config.toml
num_hidden_layers = 23
head_dim = 32
norm = "rmsnorm"
init = "normal"
optimizer = "adam_atan2"
beta1 = 0.9
batch_tokens = [32768, 65536, 131072]
max_seq_len = 1024
MLP neurons of a small language model. Each row is named by its layer, matrix (gate and up: input weights; down: output weights) and neuron, and shows model dimensions 96-191. Each number is 128 + 32 x the weight over its row's rms, rounded and kept within 0 to 255. Numbers have three digits each. A neuron's up and down rows have the sign that makes its largest values positive.
After each neuron's rows, "fires before" lists the tokens most often just after its 100 highest values on Wikipedia text that the model never trained on; "fires in" lists the words (lower case) most often at its 100 highest values on Wikipedia text that the model never trained on.

L20.gate399:134116108120122132091108088160117129154105167073172148125129180175124095116119181119176077102148131127197161137089167153071114064174096164141161098191130188155135110124087146111138151184142099063187070123111117119127125128180153140120099116115116125109189131118123139160136174110164106131
L20.up399:127091140136148162094207177112115163118149122130109136091138091145152103120133142144076092110196112097131145141161129167160080191091064167131129132223122116142099158167144141086083072093142129134127181137123144139129182113028085151190122056076109103125123125176136136108081192125141088114
L20.down399:093116206128123098109168157214145117140132190155088100099116136109088162150249149147157140089087096179186098117099127109111095105081119149106155124100128097136148162169100065089161111161139058154124194080081166187115152104127169112130136124129141117100066143120172114136132131139102139102
fires before: " the"
fires in: "of", "from", "into", "to", "with", "left"

L4.gate349:127115094102159113099154110101104129173113138147142141143113150103095088137102096134186114156142170148151152106196148170110134134131068144096154122157124117090154163149129128125134204037108108153082187046165149176143089118143097097115167060126090162139079144097161130117100169079148119127
L4.up349:152102140056096113098142111079116130129126102089153134113113119121095157132150161155111121197132133135121167122144147137130135147200165129134140076162113099088168072102073136026131116136137061166090181105151081144072053134152131129099162116075162090117139143146102134115147142127190148137
L4.down349:102153086110199177163131127088074116120091144162133143106089138189137176146102085139113143123106115213120136106101171130098135126085157169129112174110126160125171104029105040131154132104089168137146159090088120156154148118166162142176111162107154105093063147169182160118090092129187127085
fires before: " States", "J", "ari", " |"
fires in: "united", "republic", "fij", "dasarighatta", "mpfi", "stevens"

L4.gate104:164075127124075122088129135174095179064115085101106116134141100139165158163162106131164133103129174115185113057114133137064118129128166159125156112104124150071177100114066129131177122182132121171178125139077153117113154140153068117098081158104186123115107119144131180156156122124106166156
L4.up104:149138102119124163126134100087127205116148114116032138054096101142151121107135138161110186139156178138157124167107162133127127102143108135139148130159146169065113139125084131140115151184109155135168147161128161137099093178119171128120117160135073137087112133162082144117178131140128179145
L4.down104:144111139157105100151129150102099165104087151117144101129117082141170133174148108118143158116094125151105124099088110099119107138091135053117154070127180130105092085079110000153106150125147103106131131152116091173107139118103208080110108138129145156172181082112140130098170130117124090103
fires before: " to", " the", "y", "ical", "ished"
fires in: "during", "due", "china", "according", "biblical"

L10.gate662:118122191142102109125138144166146135108096171111122189092103113115146124152127104118136098142160099141062187215096092132132089174137097067112166152173153144157149158111170138085247120224196064141096138096115112212191141133174135129137115129144153170111136109147167149091115131091160148082
L10.up662:182094109155172150169129087109145118154089187106146162126162123156119151179137157104126105163109153126161098092144129117159167080134143079186148107139111123134118128177127122088130147170121124150109188131177153136136170055127146153038115115163170165076170071123109139121168078195125155085
L10.down662:146127108116172137203137088136128148141138139168115097121117107093100194141101151191107153127108162153198108100121157147143129081124195106220114105163087116153141160147137052149092165110093109097129134171188168048096162132125141124058130042138121083088173095132124098125135104179152100149
fires before: ":", " a", "\n", " an"
fires in: "is", "was", "location", "born", "career"

L19.gate273:102112135188124153112182142159135107142127076059123118088090153138137101135124135082102111122104135158136175127160123072037153196139086181080117118152089117082082105160133122132068170138170136121138139062137102109112159140173172098110078142134095112100128102108152103159119135117173082064
L19.up273:095038116147138089103148030177133121135132173109143147172147135079158067149140102151160201131158113157082108138094099114110125124106174057135120082169082110188138149139136125107141147064129138138178127137163206098164105069083094138157163161096095116124163150140137113148125111128122154112
L19.down273:110101116087146148132197131198128123118130160125122196141150106089092131154188163187133108133059085113163108118142173151165075090120132168191185147128159159105120175152096081067143099100088090111146161142083116112119109146149124177142136183105130101128109175148140174080088196124183149111
fires before: " the"
fires in: "of", "for"

L9.gate210:122062106115151107153125138127145128119127120139128114122167117154155132148148108092088107145147127141153120154103118114099103179095097175143117165150182160125107130094157173039174126129115149133137177129141118146163104150145113071106153115122119116119128145157166120106123125132183106169
L9.up210:054151131134097154072124181090154138170148124167115173126105083138158102110143144131108183127085164119163106117139166149115167186189103094095131132151112138143163133141159134087151143148111054144111101120130120119117150206186057129080084129112078083112123091175125127083142135114121087143
L9.down210:073125125112056133104149181080165110124139109147146155105126129199162142108143124164082144147135141107153123139152164164092165154143084136127148133187126111120129133139107146065158118107089047133112156158152119133110126168119113101128104105107097064113156137162141070083128115113196124175
fires before: ":", " was", " is", "du", " ("
fires in: "it", "population", "died", "graduating", "zone"

L9.gate281:112186191122135130151132105121145172156136120194136150123138221092126144109053143145118063177153135104102150159128077199102119148138144091170110126085124153194164185148083117126124136090177050091100157149150097159017121144144145116121122159111121133138115126105136084063147198129087097111
L9.up281:123131110109144135166112077141131095134086144094175112133125177163146057102130118141168200079117086139129101146127116162100110075161117165145144114134197133113139125113154139104141127093146142147121166170169174103096133036159123143097170159131170144117180122129170054149105142139139090182
L9.down281:093136094141107120142136121120136111152121172105150125121116156173149075144154148199053172095127100138172100084172165143103065084106093126090147169132121121082191098099119080092099169089157093124143102157184140092106101112165145095162097103098111163006182127126157136114093097156109176127
fires before: ".", ",", "–"
fires in: "2016", "2015", "october", "1922", "2022", "1947"

L10.gate603:127172090153117117079146125099140135151181055158124085163113082091084110116143114100110067114182131117096158148112108116115110147138113099134142208147100094066127179133164122130130094105106146123157167125116125162152120063134075113113160071171182104100136114208153192118160134126163125118
L10.up603:142101110162145120082152124127116124151103040114090111168093113124162084108130145164131157064135143139128145124144158125125074113115176107093191180123187088112153164088135135104090123085126165145123086124161125130083143097070098158124130147100110051146137096102065154154109133153116132141
L10.down603:161160144069166139009181119137128095107125150134170096137142127119153150117099096146103154094098152108178069142101143138084106156125101151133162166118107082094187140176099063183133207157223141128104134148134158126136101164144141135098154158101119124181128118163099120188153161062175145130
fires before: " |", "–", ";", ":", ","
fires in: "1", "1999"

L13.gate409:086130162115161131150112071133118147143147187030131133104136173101135127116142064084079113110127105127108199151106125179140151114076140135128121112138194151048119103131151096162101137064147085099126138145149131090106105086164132100114164109136090098142104130107082073133151129119106164165
L13.up409:097182112152151121093139047144193147087082161115188101125096197159102156139127055136096129119109148136123148169076124131064153135108155154164103078102195130169106157130129143134176115120158159147089123113157130113133129123121125105156111160071153097155171118116112082090123103103188183160
L13.down409:160090150103116116203180108196162097114175132063136137167090124117149077106091154104092140094155114163186132144113127200145151113092146119123150137155162101078097098104108052117095171117088083080103217121128155110141091170109102116116150136117150152151133123076101130145162164160106163169
fires before: " of", " as", " in", ",", "ort", "one"
fires in: "part", "well", "front", "result"

L4.gate658:144100081098110164049074122148145133101055124144140114082074129143128160132118144177153127100136071082172125095132152182166174127112100114194116123100147115091177141137131130082092138138117125102126155089114113130070062185073131130100155156136105115114165129113192146121156147110098135141
L4.up658:185155110118118183127109161126113183161115125121113076086103143132146113152130133196098161162161135101127155152121115154125129193100113192128138171169090090168096129103151130113111083128136077097148116117129130127069183086089162146123149139108107063117169122061164108132167187158151131152
L4.down658:092139078044159113184132155121123180121133141142136091140146151145113115120141094126166145114144155114121195135133124108117113123164149175171102076141114157151165149123095033115126114143146148134103139125151122087137143157157137158084130124120095113172164123136138081087167164121123186113
fires before: " States", " by", " |", " USA", " Kingdom"
fires in: "united", "directed"

L4.gate149:118128091156141153080129106133107108100136122180147114114104136171079115171130083102119149118080131122116121136161159113156129056158180102181104127125133163119170104101150129126167140123063133110098145088120048128100123146096138107111130131150097103099149202122153103102141117104161108100
L4.up149:121154132142162142146148115169157158091107109117084137140130122112166069093155169088127108217152130152178141137185141114144113137090087105119144172129121156080149095125125112078114139144146102068122157143112141158211136177094182128123110128140126232103114114121167150129079148064145193133
L4.down149:156133128070139140154135114118109153199095145137140109142147153120098095120087089144132109165127069093165122193083112133118162142105091139032128121157153136098119130149166255124112137083128101139097125184122157161097095108111115137099078085098139106154155081154168152147105162206125137140
fires before: "z", "iji", "pp", "ve", "ca", "eb"
fires in: "suzuki", "beijing", "suvek", "supporting", "support", "beebo"

L12.gate172:163114087163144143177137107081159164083129153153161203140179122096149157122133085108094197184088116150107167133102157144155166100099111046113185176122136156166180153117173122103128112146136098131129143112152141107142094116057144138122070178112159158153153064103129118096158141146114137111
L12.up172:168100098117193130116123118125142136121150146115135155135146156151149152115150148117081097161095107167127099118101080115089126201069136134118160027108141149148121125146146127159130141189104150160159071058093139167111074101099126123129104183143030121133094145130093127161130106100208165157
L12.down172:113149138131182098136126102166162144127139137093128172170152099132134187179169066187125124096122076142126148144159105113117134111119144167105124117103130176104111191118145046119097162100184134171124120097082089103069069077166164128000158127119103164110115183100123123110117153100150116151
fires before: " a", " the", " Bishop", " of"
fires in: "as"

L17.gate340:109146141168125188103205123158124090060142112147176161110077171165114109098152175103103146071114097197156187101105145185133142086140124103161098109116149133010124135111109125105127127185145164112130179113203206170106099139120136140128143114160147220138130139126065060087108116143175116098
L17.up340:112126112133140127133133157126132173134148129164118152114126126176091173140074137101140196126114142133066133108109191073110134164135146097106181184145144099113136114092111116137145087164059190119138127119116109146089072085148116146160139137121147116140125082077132076125156113139184106132
L17.down340:117196160121110137144124183123137143155185141104112130192105138184146104158129221114155125102107128081101154088125154077134094147123099144159082126156151124132074101171053028108180128112113109114131118176140133139145134106095153162127144113160149152124103124139140121132134094167100099106
fires before: ",", " as", " the", " time"
fires in: "however", "well", "that", "to", "although", "this"

L13.gate330:131162113184121129141170148124128134120062120127115128166127113113200098151078115059095174136088130131129109176153148197107137145122077122106116132052125173157081144120118117118148138185134120123193112095128091168090151115164154086195077169118082122137096125195152137086066150131118139099
L13.up330:180107162124160092168066144100130078113127165122119130140130152074141124139092082173134080078101138075168154075195148181175125090120131095156155111103139106180153145082110082122117123099173157081150137126136160044125159156114158120151187200130089082123119132091115163172140093118110100109
L13.down330:111100061135107143074184126132191125081140098103133113148140093133133125092119124072118134126104108127129050184130124116168071145147102120153140107106172147118055129147125167141104100120183137122116127062132107207143093110137168099184119086103153076135127158188081132097096111137115133116
fires before: " |", " of", "s", "T"
fires in: "mf", "df", "league", "gf", "position", "manager"

L7.gate431:132151127119209149103123137155093119108133137156107080101116187100120154147108132190188133105135137132135173180147155069082113117144116146107101159123148168162145073170038141092133083151129111151134143247129184082120108096100086116156137147102102111073158065149158147145105153165137096164
L7.up431:125197199119157158153144151172100138137149187184130100167123151118151126236124186150124102112132116123132074194124155098075150152133144095132153123072092108082162091155135122137117108158118064091120157152096136139128117127092087107122109143134085150127085199122103150121094125148092130037
L7.down431:152165106104146144110137095172081103163117107131155114102175135071103140196082141119113175101161029104107122125200111102113084167104162188115127073183167103118132080170105032099136137130130134141124148120088074092149144190089040154119126185065117141126156125157117136156127164102180159132
fires before: " |", "–", ".", ";", ",", " January"
fires in: "6", "7", "19", "outside"

L15.gate493:165130178094117134088168132097186089138129039101143091096126057177082114192112164082131121114112128092118132163086131132094124173144120157102139145106083159085150103088107141095159111105136164063108145124089130149084094110098155134094102125097062186099125176133117134093095081138108051143
L15.up493:117154137115121124169091153101204152156133111136133130125161090126098115106123133156146143135086118169090148104072119104158120114147077141156096175128152136097109078127106142099082092084158161108130108096119073148085084118248096114107146140132133178087066141123165180087162111133065125173
L15.down493:125115106126114049086140161094136118112115175096075105142079069125197119116096123150071164118114115156186136135141147149114155167114057151141122091130125183117149137117160110105154113130162141080151108175180149124090132140151155158088077125124152157127172130114071098148131152056112183126
fires before: " was", " is", " has", " would"
fires in: "it", "that"

L11.gate582:098085160132158109124108128096139163121117092165089175081109182211091187152103114112154139114095138116121134153128128172136096109100152079143144136119103138043156176116108126110118117159166122161166168142088120111120114108175098031102079158143145140145129086157137142194116087172148141093
L11.up582:120098174160156117106103144113120125188108143172104111084176106213129135087116159154125070102134073140112140178075112157144097134122147115132131145146172116144137115089137146130081110238228127144156119084145169169134107108140129098140162171156114119152149146121133103104098112171165095131
L11.down582:137152123177147097102156139059195101156123101135071100104120143174160154153074168140106147114131067190149172169052107161114112090160140146129137156145114026086131155056082135140114103136144159166152150143130168126112131180139132140157165166089125129149120105141126096132113119133116110100
fires before: "=", " a", "\n", " =", ":"
fires in: "is", "life", "history", "details", "information"

L18.gate508:166152117133104096107074124155154140091139123066068156120126157192181133172119108136126141116096086165110145153094123133129118121185124134053122099167103128103136069143124156130148134119084144106136189105162112105118150125127114149130141105136134200111140105188166150111114098151189138081
L18.up508:167122119137141059147076077160160129118119195157120087071115141094090099153166132141148138111117109133113112106136073122096098121085146192119148103204173124153161100115108140113157129083163091140160103111125160091166137088135150113134173129138126121175136157165115158147140194135111095144
L18.down508:093109138116088143114117071123128124166123135039130108134091124101132176116159170169124113076206145103124124147113115146091134145120188112142137155179130108194170087107209033060100177110128141155159126123174180124129195140138087125116150121161155151106109173112158174127100115134113167193
fires before: "–", "'", " |", "-", " -", ","
fires in: "4", "2", "3", "7", "9", "12"